Part of a small language model's weights: vocabulary 1748, 13666 steps.
MLP neurons of a small language model. Each row is named by its layer, matrix (up: input weights) and neuron, and shows model dimensions 80-143. Each number is 128 + 24 x the weight over its row's rms, rounded and kept within 0 to 255.
After each neuron's rows, "fires on" lists the tokens most often at its 100 highest values on Wikipedia text that the model never trained on. A number after a token or word is its count.

L3.up1274 [ 87 169 150 179 140 124 112 140 103  98 138 162  96 121 154 138 172 152  95 126 130 153 167 112 123 136 135 145 134 133  89 112  75 137 135 102 103 179 132 151  80 139 119 126 126 117  86 115 103 129 140 100 127 187 142 164 105  96 114 147 148 159 111 145]
fires on: "born" 33, "ord" 6, "ilm" 6, "red" 5, "at" 5

L3.up165 [132 133 144 147 132 149 127 124 173 118 131 130 176 118 117 128 149  89 111 115 115 112  68 162 143  87 129 144 106 116 136 159 112 129 155 173  68  84 155  90 129  95 130 136 149  89 122 123 163 138 102 134 129 115 116 123 118 138 116  98 135 138 126 128]
fires on: "P" 26, " p" 15, " in" 12, "-" 9, "ation" 7, "D" 5

L4.up580 [132 120 138 135 117  95 137 137 157  95 139 125 112  80 140 139 158  82 144 153 136 129 106 133 159  68 142 132  99 126 116 174  89 108 127  75 135 101 183 113 123 151 138 147  99 130 144 129 151 157  76 114 105 145 114 151  93 110  68 143 145  89 108 100]
fires on: "\"" 27, " music" 19, "°" 7, "ography" 5, " football" 5

L4.up384 [180  88 148 125 116 151 195  87 137 173 126 122 139 126 147 151 125 127 136  98 134 122 122 104 158 134 129 166 122 123  66 161 124 118 139 119 134 139 136 129 109 142 113 114 151 160  84 145 110 139 122 168 108 137 147 141 125  91 159 137 117 142 105 110]
fires on: "ro" 15, " de" 14, " –" 12, "son" 9, " Le" 5, " School" 5

L4.up86 [122 121 126 111 101 131 151 129  95 137 131 120 140 116 117 114 125 151 179  82 135 166 122 157 159 131 142 132 131 105  97  95  93 136 139 123 140  97 107 184 107 131 105 128  90 169 118 134 166  91 130 157 109 112 157 118 116  93 142 132 151 129 146 141]
fires on: "enn" 21, " Gre" 12, " Car" 12, "ac" 11, " Fran" 6, "ick" 6

L3.up1079 [112 105 137 135 141 129 154 123 158 118 148 153 169 123 115 147 134 126 150 123 138 129 110 108 141  90 128 109 142 108 155 156 102 104 122  85  92 126 151  68 122 139 147 130 151 143 136 185 128  94 106 147 123 140 118 107  90 133  90 116 124 138 119 160]
fires on: "ir" 17, "202" 11, "17" 10, "199" 10, "18" 6, "é" 5

L4.up466 [ 96 111 148 134 122 145 126 153 129 113 168 116 134 113 127 107 200 104 108 170 139 111  75 149  89 109 127 102 121 101 114 128 113 145 110  92 146 113 128 156 120 119 153 107 149  92 121 121 142  90 139 108 135 136 132  94  91 110  62 143 145 109  82 131]
fires on: " It" 28, "ies" 9, " D" 7, " No" 5, "es" 4

L3.up195 [152  91 127 163  98  95 141 108 138 122 128 146 123 130 141 138 148 128 165 126 126  87 135 120 108 128 169 117  84 139 139 152 160 127 187 127 153 110 100 107 143 127  79 125  88  93 169 104 157 127 151 142 111 150 132 115 145 115 107  97 136  74  88 140]
fires on: " m" 22, " tr" 9, "rench" 5, " English" 5, " new" 5, " l" 5

L4.up1122 [128 152 112 126  93 110 157 133 137 139  97 128 142  76 124 144 147  59  95 122 101  94 112 140 127  79 146 123  66 160 131 110 119 134 154 114  96  82 159 137  79 134 138 177 162 118  62 144 116 138 143 108 133 118 154 104 129 133 109 114 104  86 130 101]
fires on: " of" 47, " more" 14, " are" 5

L3.up98 [101 110 152 115 102 126 147 133 128 126 134 113 120 121  92 122 139 113 166 160 128 133 125  97 109 140 174 129 166 152 128 107 128 132  90  85 113 125 163 131 124 131 143 134 158  84 136 110 129 129 138  97 116 103 109 138 105  95 115 133 155 121  70 128]
fires on: "ions" 22, "ations" 12, ":" 9, "\n\n" 8, "als" 7, "els" 6

L3.up716 [132 131 103 167  87 125 126 128 157 104  94 138 151 112 115 148 151 139 138 154 136 113 107 151 113  56 125 106 108 114 124 133 108 135 135 138  75 113 167 117 140 147 153 126 103 145 117 151 158  97  89 119 111 159 117 115 117 127 123 103 110  99 122 112]
fires on: " the" 17, " c" 13, "_{" 12, "°" 9, "ical" 8, "ation" 5

L4.up655 [119 113 187 119 141 125 138  87 134 128 128 155 122 102 152 113 140  63 139 146 120 127 115 155 142  97 165 112 107 118 129 147 118 121 125 110 123 151 139  97 133 134 132 153 136 135 121 119 195 160  91 135 122 111 112 106  83 119 104 144 174 114 133 134]
fires on: " that" 28, "|" 19, "." 13, " which" 10, ";" 6, " the" 4

L3.up286 [118 120 121 152  99 136 103  88 112 148  97 146 144 118 104 142 133 132 170 160 143 129  76 124 111 124 199 106  87 127 155 147 182 134 111 114 120 135 145 113 138 136  91 171 122  94 152  95 118 154 157  89 100 106 153 113 160 132 102 124 142  69 150 114]
fires on: "th" 31, ":" 8, "'" 7, "c" 7, " No" 6, "oll" 5

L3.up753 [122 128 191 181 117  96 120 103 121  89 108 135 190 130 122 129 143 111 119 118 137  99 106 137 152 116 111 126  89 132 127 140 145 108 119 163  63 106 163  62 140 121 138 132 141 156 134 167 144  90  87 170 125 144 138  86 141 125 121  96 129 139 110 118]
fires on: " County" 23, "duc" 22, "outh" 14, " District" 8, "port" 7

L4.up991 [109 143  89 142 116 137 132 139 122 116 122 172 144 111 141 139 134  89  97 107  98 142 124 112 100 120 191 111  74 124 141 141 152 174 143 131 106 120 142 126  72 110 128 144 165 114  73 128 146  87 100 121 136 123 164 122 119 143 117  98 146 103 137 104]
fires on: " of" 46, " system" 9, "0" 5

L3.up1126 [150 145 144 142 145 149 126  96 109 104 128 137 156 150 168 104 128 142 102 156 196 108 114 175 121  90  93 133 111 143 176 186 119 129  94 131 138 132 108 107 170 118 157 149 156 133 132 117  97 120 135 162 140 149 131 130 156 108 110 138 100 135 101 136]
fires on: "ian" 13, "." 11, " N" 8, "ish" 7, "'s" 6, " San" 5

L3.up242 [112 119 160 122 119 124 148 155 184 129 108 136 141 113  64 189 134 120 117 133  85 102 117  82 129 115 146 122 134 120  78 106 111 129 103 131  89  94 168 119 108 135 101  92 112 106 123 132 161 143 104 158 106  86 121 125 134 139 145 110 121 183 143 150]
fires on: " c" 36, "ine" 14, " pl" 9, " p" 8, " k" 6, " e" 6

L4.up349 [ 92 119 163 138 118 138 152 131 174 152 101 128 114 141 123 142 156  87 124 127 138  94 141 104 131 120 125 123 143  95 116 127  96 122 159 123  84 165 118  98 124 128 134 140 115  90  57 122 123 123 116  91 113  83 170 171  98 151 158 175 182 145 104 159]
fires on: "." 31, " long" 16, " —" 6, "e" 5

L3.up412 [122 144 149 145 149 130 137 113 148 131 127 126 143 157 101 120 142 113 147 139 141 131  99 139 151 109 136 138 141 134 127 159 128 134 121 163 121 166 157 148 132 121 145 142 172 156 105 162 124 165 129 133 126 169 115  94 148 139 138 147 153 101 125 118]
fires on: " of" 32, " trans" 12, "d" 12, " R" 5, " de" 4

L3.up974 [135 124 162 147  84 119 153 126 111 102  70 166 147  89  73 126 161 111  76 134  95  99  85 164 120  84 148 136 117 141 111 133 119 125 136 125 124  99 137 123 127 114 127 112 138 103 100 138 149 135 131 130 123  77 132 181 146 106 107 129 145  97 111  81]
fires on: " on" 31, "|---|---|---|---" 24, "=" 7, " =\n\n" 6

L3.up193 [133 138 127 144 111 125 139 127 119 128 116 119 155 127 114 173 139 169 160 144 112 134  92 131 140 112 144  92 147 123 149 137  97 121  93 140  92 130 154 115 119  99 147 163 116 143 107 120 114 134 102 145  99 139 114  82 134 130 111  93  98 129 170 141]
fires on: " ab" 26, "is" 18, "'s" 10, "°" 9, " m" 8, " c" 4

L4.up1263 [122 112 122 139 115 111 148 125 155 115 111 138 156  93 113 145 118 127 124 151 118 129 105 171 138  70 136  82 134 105 113 121 151 127 104 161  99 125 156 153 128 140 108 111 118 133 104 157 117 147 136 156 104 171  97 150 129 111 142 135 108  88 140 103]
fires on: "rib" 14, " p" 13, " l" 12, " serv" 7, " mov" 5

L3.up192 [172 140 125 171 114 114  80 109  91 117 136 138 179 113 127 134 151 144 145 128 167 125 141 121 121 115 140 134 111 110 120 144 140 114 167 105 107  97 124 120 132 103 124 137  99 134 141 109 158 142 107 139 141 162 133 135 136 124  93 106  97 153 143 170]
fires on: "." 30, "in" 22, "M" 11, " m" 11

L3.up672 [131 143 161 127 129 148 156 120 127 149 144 142 115 120 139  89  94 144  38 144 104 132 160 156 133 146  94 153 106 122 132 113  99 124 127 128 159 165  94 121  93 144 164 117 124  98 135 104 108 136  97 122 133 132 159 141  77 124 101 166 155 110 112 171]
fires on: " these" 16, "ork" 9, ":" 7, " members" 7, " work" 6, "itle" 5

L4.up90 [121 173 143 162  74 138 111 131 123 110 136 155 207  91 120 132 159 116 137 128 107 110 113  91 120 112 146 132  89 127 118 144 112 131 119 105 106  74 183  97  87 103 122 166 149 102 120 129 115 108 145 128 122 121 176 149 108 126 128 132 127  81  91 115]
fires on: " Pl" 16, " him" 13, " of" 10, "olog" 7, "ata" 5, " League" 4

L3.up74 [ 90  91 125  92 119 135 139 108 161 143 115 111 124 113 109 171 119  64  96 110 165 134 123 158 136 137 169 115 128 132  87 120 101 108  83 135  92  99 131  92  85 120 148 142 185 138 125 139 118 112 132  79 114 135 147 135  58 127 119 111 152 169 130 129]
fires on: " p" 31, " polit" 9, "\n\n" 6, " town" 6, " m" 5, " along" 5

L3.up999 [142 113  98 161 105 145  99 148 115  99 187 125 106 128 133 178 127 138 128  90 102 122  92 127 130  88 150 113 102 158 126 178 112 122 181 133  86 127  88 125 155 119 111 146  89 216 156 151 117 130 143 132 118 122 130 167 135 126 146  87 117 117 113  67]
fires on: "_" 20, " Championship" 18, " col" 17, " Med" 13, " Ass" 9, "ork" 8

L3.up413 [ 95  96 132 150 114 130 140 148 141 129 140 142 155 144 130 156 148  97 108 128 116  97 102 127 124  74 169 119  93 115 114 135 110 130 127 133  81 156 141 100 147  90 144 126 141 149 101 147 153  67 121 118 133  89 100 129 101 147  88 146 132 137 153 147]
fires on: " in" 30, " of" 9, " c" 9, " p" 8, " im" 7, "ied" 6

L3.up123 [121 130 129 134 121 100 168 126 157 107 110 102 109  78 117 151 165  55 132 121  71 101 131 151 106 136 171  96 125 128  77 100 121 112 112 160 129 132  89  63  67 136 129 155 166  94 144 147 158  84 112  87 112 147 103 154 115 118 139 134 132  91 109  87]
fires on: "ad" 20, "/" 7, "w" 7, "iving" 6, "ew" 5, " work" 5

L3.up921 [114 115 134  83 158 112 125 121 103 104  88 148 118 132 165 101 128 110 153 206 120 135 121 103 111 149 137 145 100 124 132 119 227 159  90 166 116 151 121 117 103 122 118 130 161 119  99 150 169  92 166 111 124 162 128 106 126 118 103 159 149  96 120 100]
fires on: "oint" 15, " being" 13, " This" 11, " sign" 11, " been" 8

L3.up888 [110 110 145 124 100 112 119 105 104  99 125 154 133 121 104 116 148  61 129 160 153 105 101 114 104 143 139 114  96  78 128 119 134 127 130 145  98  97 122 121  96 113  92 147 134 132 130 134 147 136 102 109  77 120 120 152  99 125 106 158 163 138  97 139]
fires on: "|" 46, "\n" 12, ".\n" 9, ")\n" 8

L4.up1403 [131 147 133 105 140 149 172 128 148 156 146 159 105  95 143 135 139 125  89 151  88 156 143 158  80  94 128 164  95 117 159 131 107 143 138 121 126 177 183 101  86 140 152 136 146 104  83 125 165 143 109 112 143 111 131 103 106 121 131 144 137  67 138 131]
fires on: " of" 50, "\n" 13, " |" 6

L4.up17 [136 125  87 160 135  86 154 123 127 106  85 142 118 143 115 184 127 136 124  85 152 135 111 147 190 125 121 133 139 135 111 134 154 116 182 103 127 131 111 146 103 142 183 135 130 115 112 135 132 146 128 125 119 158 163 146  98 112 157 155 154 175 179 142]
fires on: "otes" 14, "es" 10, "ver" 8, "re" 8, "s" 5, "e" 5

L3.up1401 [146 149  95 144 104  81 117  75 129  97 119 139 142  91 133  93 160 112  89 131 162 122  88 121 142 145 115 138 145  90 115 138 135 116 152 101  92 105 129  93 116  78  93 138 157 119  71 145 144 111 103 119 131 156 137 146  87 136 147 134 147 118 133 152]
fires on: "|" 23, " On" 7, "unn" 7, " on" 6, "\n" 6, " League" 6

L3.up568 [115 124 128 143 129 143 132  83  98 125 122 133 195 114 183 158 120 140 101 154 136 125  87 131 130  95 159 101 111  97 136 142 135 138 134 135 107 142 115 145 110 103 166 115 143 134 143 190 163  98  98 162 137 161 103 111 167 117 115 175 122 160 115 119]
fires on: " United" 30, "echn" 8, "ect" 6, "duct" 6, " National" 5, "form" 4

L3.up1238 [114 134 148 117 106 103 119  93 153  67 117 143 148  99 138 145 131  70 111 167 172 131 120 128 139 109 160 153  78 120 103 152 111 109 155 106 101  86 123 113 106 151 134 132 111 102 113 125 166 125 104 145 108 162 147 119 103 121  99 123 140 125 130 137]
fires on: "\n" 19, "T" 17, "0" 9, "202" 5, ")\n" 5, " T" 5

L4.up1497 [110 106 165 138 165 115 111  89 120 128 157 143 154 122 116 102 135 108 107 138 140 128  68 169 122  99 113 127 103 107 121 147  95 121 101 141 130 139 146 101 122 125 150 128 121 135 135 136 102 145 118 115 134 166 120 119 135 131  94 125 122 103 127 167]
fires on: " |" 35, "us" 6, ";" 5, "7" 4

L4.up711 [134 143 131 130 122 104 133 102 144 138 146 136 121 153 117  96 173  50 107 158 115 113 104 104 128 148 163 132 155 172 101 121 118 136 125 109 122  96 146 100 132 111 135 157 172 126 109 151  98  56 112  92 124 113 140 158  90 142 120 128 175 137  94 140]
fires on: ":" 23, "ou" 20, "z" 7, "o" 6, " with" 5, "to" 5

L4.up524 [102 162 157 144 142 145 141  83 153  82 149 132 170 104 136 114 133 134 121 166 170  89 107 124 142 138 114 139 143  93 122 154 159 150 124 120 103 105 159 136 128 189 153 116 156 128 105 121 135 128 113 120 102 163  88 106 139 114 115 180  75 127 121 127]
fires on: "." 14, " D" 14, " N" 10, " M" 9, "ian" 8

L3.up601 [108 143 134 161  93 138 153 110 115  93 111 144 158 107  96 160 161 137 150 139 138 100 107 105 125  86 139 139  96 118 118 148 114 116 155 134  86 116 130 142 125 145 130 125 133 152  25 126 130 151  52 137 100 144 140 121 115 133  98 140 123 145 124 142]
fires on: "age" 46, " resp" 16, " stat" 12, "ation" 7, "otes" 5

L4.up1002 [117 134 162 127 146 101 125 113 151 122 117 134 101  92 113 158 171 121 162 135 166 110 111 111 122 146 102 134 142 102 134 141 137 138  51 147 149 142 103  93 137 111 141 123 120 121 114 129 132 115 154 110 132 143 128 115 142 122  78 186 138 177 145 147]
fires on: "it" 17, "ev" 8, " Party" 8, " J" 7, "and" 6, "ar" 4

L4.up1534 [121 145 140 121  98 110 134 147 149 103 124 127 181 148 107 163 137 121 129 117 112  82 103 141 131  94 109 131 111 129 125 114 101 106 139 118  65 140 111  74  95 156 118 104 136 137 151 137 156 145 118 128 137 119  93 140 134 118 171 131 132 109  67 131]
fires on: " |" 18, " ft" 13, " on" 13, " number" 7, " Gen" 6

L4.up328 [108 137 127 132 136 136 124 135 120 125 119 150 173 118 108 134 147 126 125 151 121 139 126 120 125  48 149 119 118 116 110 146 121 134 168 138  81 169 136 137 115 110 139 110 130 148  73 125 171 107 108  92 122 154 101 116  84 110  86 154 146  96 106  94]
fires on: " A" 25, ")," 20, " as" 20, "ics" 6, " Year" 5

L3.up468 [105 122 141 120 103  97 144 137 148 117  90 108  96 109 131 142 188  81 133 128 101 118  70 106 147  83 155 109 138 124  81 145 116 102 114 165 148 157 163 107 118 127 119 119 143 122  71 126 107 103 103 146 117 141 118 163 130 117 130 187 176 133 101 118]
fires on: " elect" 15, " (" 14, " and" 11, " &" 7, " as" 6, " not" 5

L4.up648 [ 87 175 146 100 150  94  62 107 156 148 141  95 132  96 104 144 128 104 113 100 162 128 114 136 148 147 175 118 109 168 115 110 147 109 139 100 110 123 100 136 154 100  79 157 126 139 116 146 128 131 128 106 117  92 109 161  85 132 107  96 114 140 175 126]
fires on: "ot" 19, "at" 14, "ar" 9, "s" 9

L3.up1082 [138 150 122 127 116 111 116 126 163 119 120 130 143 112  98 164 176 129 104 137 134 128 154  97 157 105  81  75 153 131  97 153 117 118 137 141  66 134 143 131 151 110 142  85 148 154 116 159 110 117  68 113 115 139 143 155  66 147 153 111 140 128 114 134]
fires on: " m" 12, " football" 11, " his" 10, " go" 10, "ad" 5, "ear" 4

L4.up194 [118  87 147 151 140 137 128 110 128 113 167 143 166 125 144 158 129 136 149 108 104 126 108 160 131  65 121 131 129  81  92 170  98 137 117 150 136 118 141 116 128 115 159  90 109 114 140 155 143 165 137 125  96 111 100 109 183 122 125 152  94 102 145 151]
fires on: " of" 23, " v" 15, " de" 14, " h" 6, "te" 5

L4.up857 [115 140  83 133 124  97 107 109 110 122 186 125 171 100 101 145 111  95  80 137 174 135 130 140 172 125 194 150 105 116 118 121 144 117 160 109 138 145  87 143 102 108 166 138 125 138 130 159 132 147  85  90 115 108 127 152 117 125 132 143 109 171 172 127]
fires on: "s" 48, " in" 13, "es" 13, "c" 7, "er" 5

L3.up1282 [127 138 125 106 141 129  93 126 120 142 110 172 128  91 148 110 114 120  35 237 122 121 130 132 104 130 132 127 116 108 148 122 135 145 108 117 152 156 170 150 135 149 117 133 146  76 137 131 134 110 111  98 133 116 153 127 106 152 107 118 116 107 135 170]
fires on: " This" 41, " West" 29, "illion" 6, "ould" 5, "ward" 4

L4.up478 [156 125 124 168 154 125 106 122 135 160 124 142 162 109 118 129 137 142 168 122 151  72 127 122 122 121 124 158  82 138  66 130 133 118 127 141 101 144 131 110 174 114 116 138 109 115 112 164 138 109 114 119 113 150 123 122 162 116 122 121 149 182 105 110]
fires on: " St" 18, " D" 14, "D" 8, "d" 7, "und" 5, "ad" 5

L4.up458 [123 131 127 133 159 143 119 151 122 110 126 133 159  87 143 134 122 131 135 140 123 140  99 107 145 103 120 147 118 110  97 161 134 119 106 185 110 157 114 111 128 147 153 117 144 132 115 189 123 157 127 112 113 132 126 104 133 126 122 136 125 126 126 107]
fires on: " to" 27, " ch" 9, " ac" 8, " h" 8, " by" 6, "\n" 4

L4.up894 [147 123 147 143  97 112 176  97  97 101 129 182  90 108 170 162 143 106 166 138 101 111 134 121 135 115 185 157  63 153 138 145 114 119 162 111 128 103 129 137 105 177 138 150 139 141 128 131 107 160 119 136 130 131 152 118 112 101 123 119 147  93 122 129]
fires on: "\"" 95

L3.up934 [123 109 166 158 109 133  88 110 147  85 151 130 180 147 118 181 146  72 160 141 167 100 141 152 136 118 128  92 163 124 120 152 150 139 131 117  80 114 108 104 125 114 103  81 109 128 131 147 130 122  90 111  91 133 135  95  97 145 126 121 132 128  56 129]
fires on: " l" 29, " m" 19, " L" 5, " go" 4, " v" 4

L3.up1083 [ 97 129 128 120 130 128 138 126 142  91 121 121 108 117 145 138 141  74 136 114  99 131  95 160 107 140 168 126 121 117 126 105 136 118  88 123  90 146 130 132  95 108 161 142 139 120 118 139 125 103  73 122 123 142 125 129 143 107 132 122 146 148 123 121]
fires on: "s" 20, "." 13, " is" 11, " a" 10, "ff" 7, "p" 7

L4.up422 [138 122 114 112 128 144 123 105 124 125 123 122 188  92  93 105 108 119 156 137 140 139 112 144 142  47 148  98  91 148 147 139 133 116 174 191 109  92 171 150 154 126 130 169 127 136  78 180 128 123 112 114 132 122 116 115 148 129 127 100  81  96 130 103]
fires on: " d" 16, " did" 10, " to" 8, " (" 8, " has" 6, " had" 5

L4.up143 [ 75 128 123 115 102  74 139 145 185 142 107 141  89  97 123 122 147 107 135 146 159 123  83 158 131 126 118 111 128 105 108 117 136 113 115  99 129 147 141 107 135 112 138 124 176 108  69 113 125  90 135 119  96 146 147 153 112 128 150 142 179  80 118 124]
fires on: "." 40, "°" 9, "earch" 8

L4.up544 [102 156 134 103 141  91 137 120 135 130 136 183 151 110  78 118 130 117 120 108 126  90 128 160 170 176 118 128  93 129 132 101 153 135  99 140 115 139  99 127 124 127  64 167 123 104 103 145 156  85 126 124 108 123 107 106 112 162 131 100 154 135 145 116]
fires on: "f" 18, "p" 13, "v" 9, "n" 9, "em" 8, "ing" 5

L4.up720 [134 139 124 159 148 132 105 136 126 149 110 172 182  95 107 141 164 145 110 112 133 144  90 170 130 115 102 146 141  64 112 119 103 126  74 134 149 105 129 104 155 131  93 110 109 122  78 147 152 115  96 122 131 110  90 105  91 145 150 128 109 112 128 128]
fires on: "ing" 16, "i" 14, "ar" 9, " " 9, "o" 6, "lo" 6

L4.up1219 [119  96 144 136  92  98 138 151 144 156 125 180 104  96 138 126 154 142  78 122 133 148 119 136 150  91 115 136 159 100 128 106 129 124 105 106 133 101 114 103 117 138 118 105  86 134 117 116 113 134 132 123 141  75 148 123 128 140 114 150 143 195 152 140]
fires on: " of" 39, "ary" 7, "ar" 7, "ian" 6, "ish" 4, " " 4

L4.up456 [139 140 148  99 125 136 119 126 116 140 132 134 101 115  48 161 139  65 119 143 105 126 118  83 127 111 163  98 115 169  85 154 153 116 149 125 100 187 126 127  90 133  92 154 162 136 137 127 115 144 129  93 123 108 134 178 114 115 141 147 164 157 134  81]
fires on: " to" 19, "'s" 10, "y" 9, "ory" 7, "ff" 6, "og" 4

L4.up1159 [119 109 131 159 167 119  70 114 141 119 126 125 112 114 163  90 149 143 133 121 134 146 103 154  78 137 125 145  99 129 137 125 151 131 127 144 155 173 166 118 154 109 145 148 126 128 126 133 136 134 155 108 132 153 110 113 132 114  92 136 127 147  81 135]
fires on: "ern" 16, " de" 16, " F" 8, "emb" 6, "resent" 6

L4.up812 [ 86 144  96 123 131 130 109 132 138 168 141 133 138 133 120 143 108 130 103 149 116 136 121 173 142 107 126 169 156 124  90 124 112 121 136 146  71 148 112 107 130 168 135 122 129 151  94 184 206 137  73 152 116 106 129 142 116 108 130 165 133 148  90 115]
fires on: "|" 51, " |" 49

L3.up43 [129  77 120 177 122  99 135  99 133 147 128 149 164  87 113 160 122 133 144 163 119 145  94 160 146  77 104 168 100 113 140 196 133 132 144 155 119 152 135 130 177 135 175 127 121 159  89 158 138 176 131 138 125  87 131 110 174 118 130 160 133 104 143 138]
fires on: " d" 26, " de" 20, " from" 8, " –" 7, " of" 6, " e" 4

L4.up587 [140 109 133 142 126 143 156  95 129 135 138 111 115 131 135 149 127 129 172 117 141 133 139  94 152 109 179 105 123 165 100 144 120 113 132 114 122 145 119  97 171 134 141 146 117 123 135 122  89 121 117 117 120  88 154 146 138 137 100 154 147 154 130 116]
fires on: "\"" 42, " this" 21, " its" 16, "way" 6, " sur" 4

L3.up1427 [142 137 135 133 133 127 112  94 125 118 104 131 211 131 131 162 134 149 111 145 118 135 104 155 146 109 168 172  78 106 127 130 149 133 138 118 114 100 144  98 147 120 104 156 147 122 112 141 125 121 107 141 122 143 125 119 152 115 108 107 114 139  90 113]
fires on: ":" 23, "os" 15, " Gen" 6, " tr" 5, " sing" 5

L3.up989 [117 125 110 167 129 121 126  89 145 116  76 121 149 121 117 163 124 110 132 108 122 133  99 163 117 109 150  94  76 139 132 160 131 126 145  94 104 144 156  68 132 105  98 135 140 126 118 125 119  87 114 145  99 129 118  83 150 113 116  61 134 118  98 132]
fires on: " new" 18, " disc" 16, " ac" 8, " tr" 8, " trans" 7, " back" 6

L4.up1498 [123 128  76 122  96 135 147 110 130 121 144 110 142 125 148 137 150 103 118 103 105 141 137  63 129 119 112 168 138 132  98 153 126 118 141 120  89 138 145 109 102 112 125 137 132 116 126 141 105 111  72 107 151 142 107 139  85 121 134 166 129 139  87  86]
fires on: "–" 18, " season" 14, "eat" 10, "%" 8, "-" 5

L4.up1185 [111 121 167 137 131 142 137 140 112 153 112 148 140 133 100 118 143 105 161 122 130  80  79  81 128  89 100 168 141 113  88 115 117 124  89 143 107 145 119 154 108  98 113 129 147 144 111 150 138 122  98 171 131 142 106 142 155 149 111 130 152 164 135  83]
fires on: " No" 13, "%" 12, "l" 11, " pro" 10, "N" 8, "G" 7

L4.up577 [115  99  94 152 137  86 186 121 132  89 121 159 107  73 116 189 162 115 116 112 125 140 131 113 135  96 141 153 133 101  99 153  89 154  99 124 116 137 120 127 115 160 175 172 119 167 121 150 121 143 122 120 137 171 146 132 116 139 103 163 126 109 138 117]
fires on: " of" 22, "," 16, "a" 16, "and" 7, "ica" 7

L4.up1491 [117 122 144 141 119 112 125 106 125 142 152 145 152  98 156 110 138  91 130 133 159 133 119 138 123  79 106 141  98 142 148 116 141 125 144 102  86 120 140 118 130 119 136 161 126 121 134 148 147 165 113 132 115 125  96  98 109 118  96 135 147 109 127 134]
fires on: " |" 56, ";" 7, "|" 5

L3.up1237 [103  88 162 132 111 123 108 140 165 185 115 128 143 129  97 121 137 105 165 133 117 139 144 114 117 128 130 131 148 135 115 128 104 116 115 162 107 149 135 110 117 127  81 127 157  78  97 151 138 106 131 158 128  89  95 165 166 160 104 115 148 137 120  90]
fires on: " det" 22, " direct" 10, " inv" 8, "ife" 4, "cess" 4, " g" 4

L4.up933 [100 154 119 152 126 125 127 134 113 143 122 104 163 129 134 106 149 116  91 135 126 132 116 164 166 129 146 127 111 146 140 128 108 114 106 146 127 163 123 104 112 126 160 129 135 133  86 128 154  90  72 132 122 136 142 113  92 116 152 127 133  94 110  96]
fires on: "ay" 30, " Party" 7, " As" 6, "ia" 5, "out" 4

L4.up778 [136 125 117 161  87 112 136 142 126 141 120 121 124 135 105  82 136 120 130 136 132 101  54 103 105 130 120  87 129 113 119 105 137 134  67 138 134  91 140 121 172 125  98 120 145  87 113 115 116 130 144 135 124 126 141 106 102 134 117  89 144 181  88 154]
fires on: ":" 31, " L" 21, " No" 4

L3.up1220 [114 152  84 152 139 100 105 126 116 134 128 188 186  82 137 142 193 118  72 158 113 130 104 157 126 145 148 121 130 103 147 106 137 127 116 138 119 141 110 152 133 151 124 153 116 121 159 150 116 124 126 164 138 137 142 132 122 127 138 141 138 138 169 121]
fires on: "i" 14, "eng" 8, "mer" 8, "0" 8, "ct" 8, "ac" 6

L4.up754 [108 161 107 138  85 142 125 107 141 148  97 175 136 149 145 122 142 103 125 176 173 127 117  96 122 108 118 119 156 170 106 116 136 117 170 146 125 150 162 124  86 117 162 119 112 142 136 150 135 104 123 123 144 162 158 156 102 150 141 174 146 150 104  98]
fires on: " In" 17, " (" 15, " It" 14, " as" 7, "ile" 5, "ome" 4

L3.up133 [104 125 106 166 115 128 123 136 124 130  98 132 183 116 144 161 116 143 125 128 133 141  88 117 144  80 101 133  96 116 129 149 100 128 155 171 115 123 193 140 110 120 169 124 140 128 130 154 125 119 111  95 117 147  82  88 140 133 101 164 120 135 132 136]
fires on: " or" 18, " by" 16, " ch" 9, "otes" 8, " ab" 5

L3.up1440 [ 95 161 168 115 155 137 153 123 144 118 142 144 127 112 144 147  90 111 149 125 117 133  97 140 137 141 128 148 140 125  56 148 142 136 123 117  96 131 142 149 105 133 109 120 158 143 119 163 167 115  94 167 122 126 113 121  92 127 129 140 114 140 144  96]
fires on: " |" 74, "|" 16, "*" 4

L3.up624 [ 87 163 184 143 149 117 108 136 105 127  94 147 114  98 107  81  97 138  55 159 119 141 159 127 112 148  97 167  96 148 154  98 115 122 111 119 174 191 119 129  87 137 176 135 160  91 120 127 132 105 115 104 128 155 119 137  90 141  92 162 150 110 143 162]
fires on: "echn" 14, "202" 10, "eb" 9, "ocrat" 8, "ific" 7, " ac" 7

L3.up206 [126  89 161 158 110 127 115 155 101 102 115 133 151 132  90 140 135 113 147 142 107  81 125 137 115 141 110 100 142 112 120 135 124 120 135 105 113  74 137  89 129 126 111 153 178 126 141 102 170 125 150 143  94 152 117 144 112 176 165  92 127 109 116 133]
fires on: " first" 20, " also" 11, " October" 8, "ourn" 5, " second" 4, " November" 4

L3.up607 [146 126 141  95  85 133 159 103 123 144 147 147 121 122 104 138 143  51 131 138 124  69 123  96 123 136 158 124 128 159 111 119 150 137 110  70 101  78 138 115  87 127 107 151 143  74 152 118 149 112 116 126 115 130 164 153  95 124 103 119 132 107 105 131]
fires on: "ing" 22, " for" 9, "ated" 6, " from" 6, " him" 5, ";" 4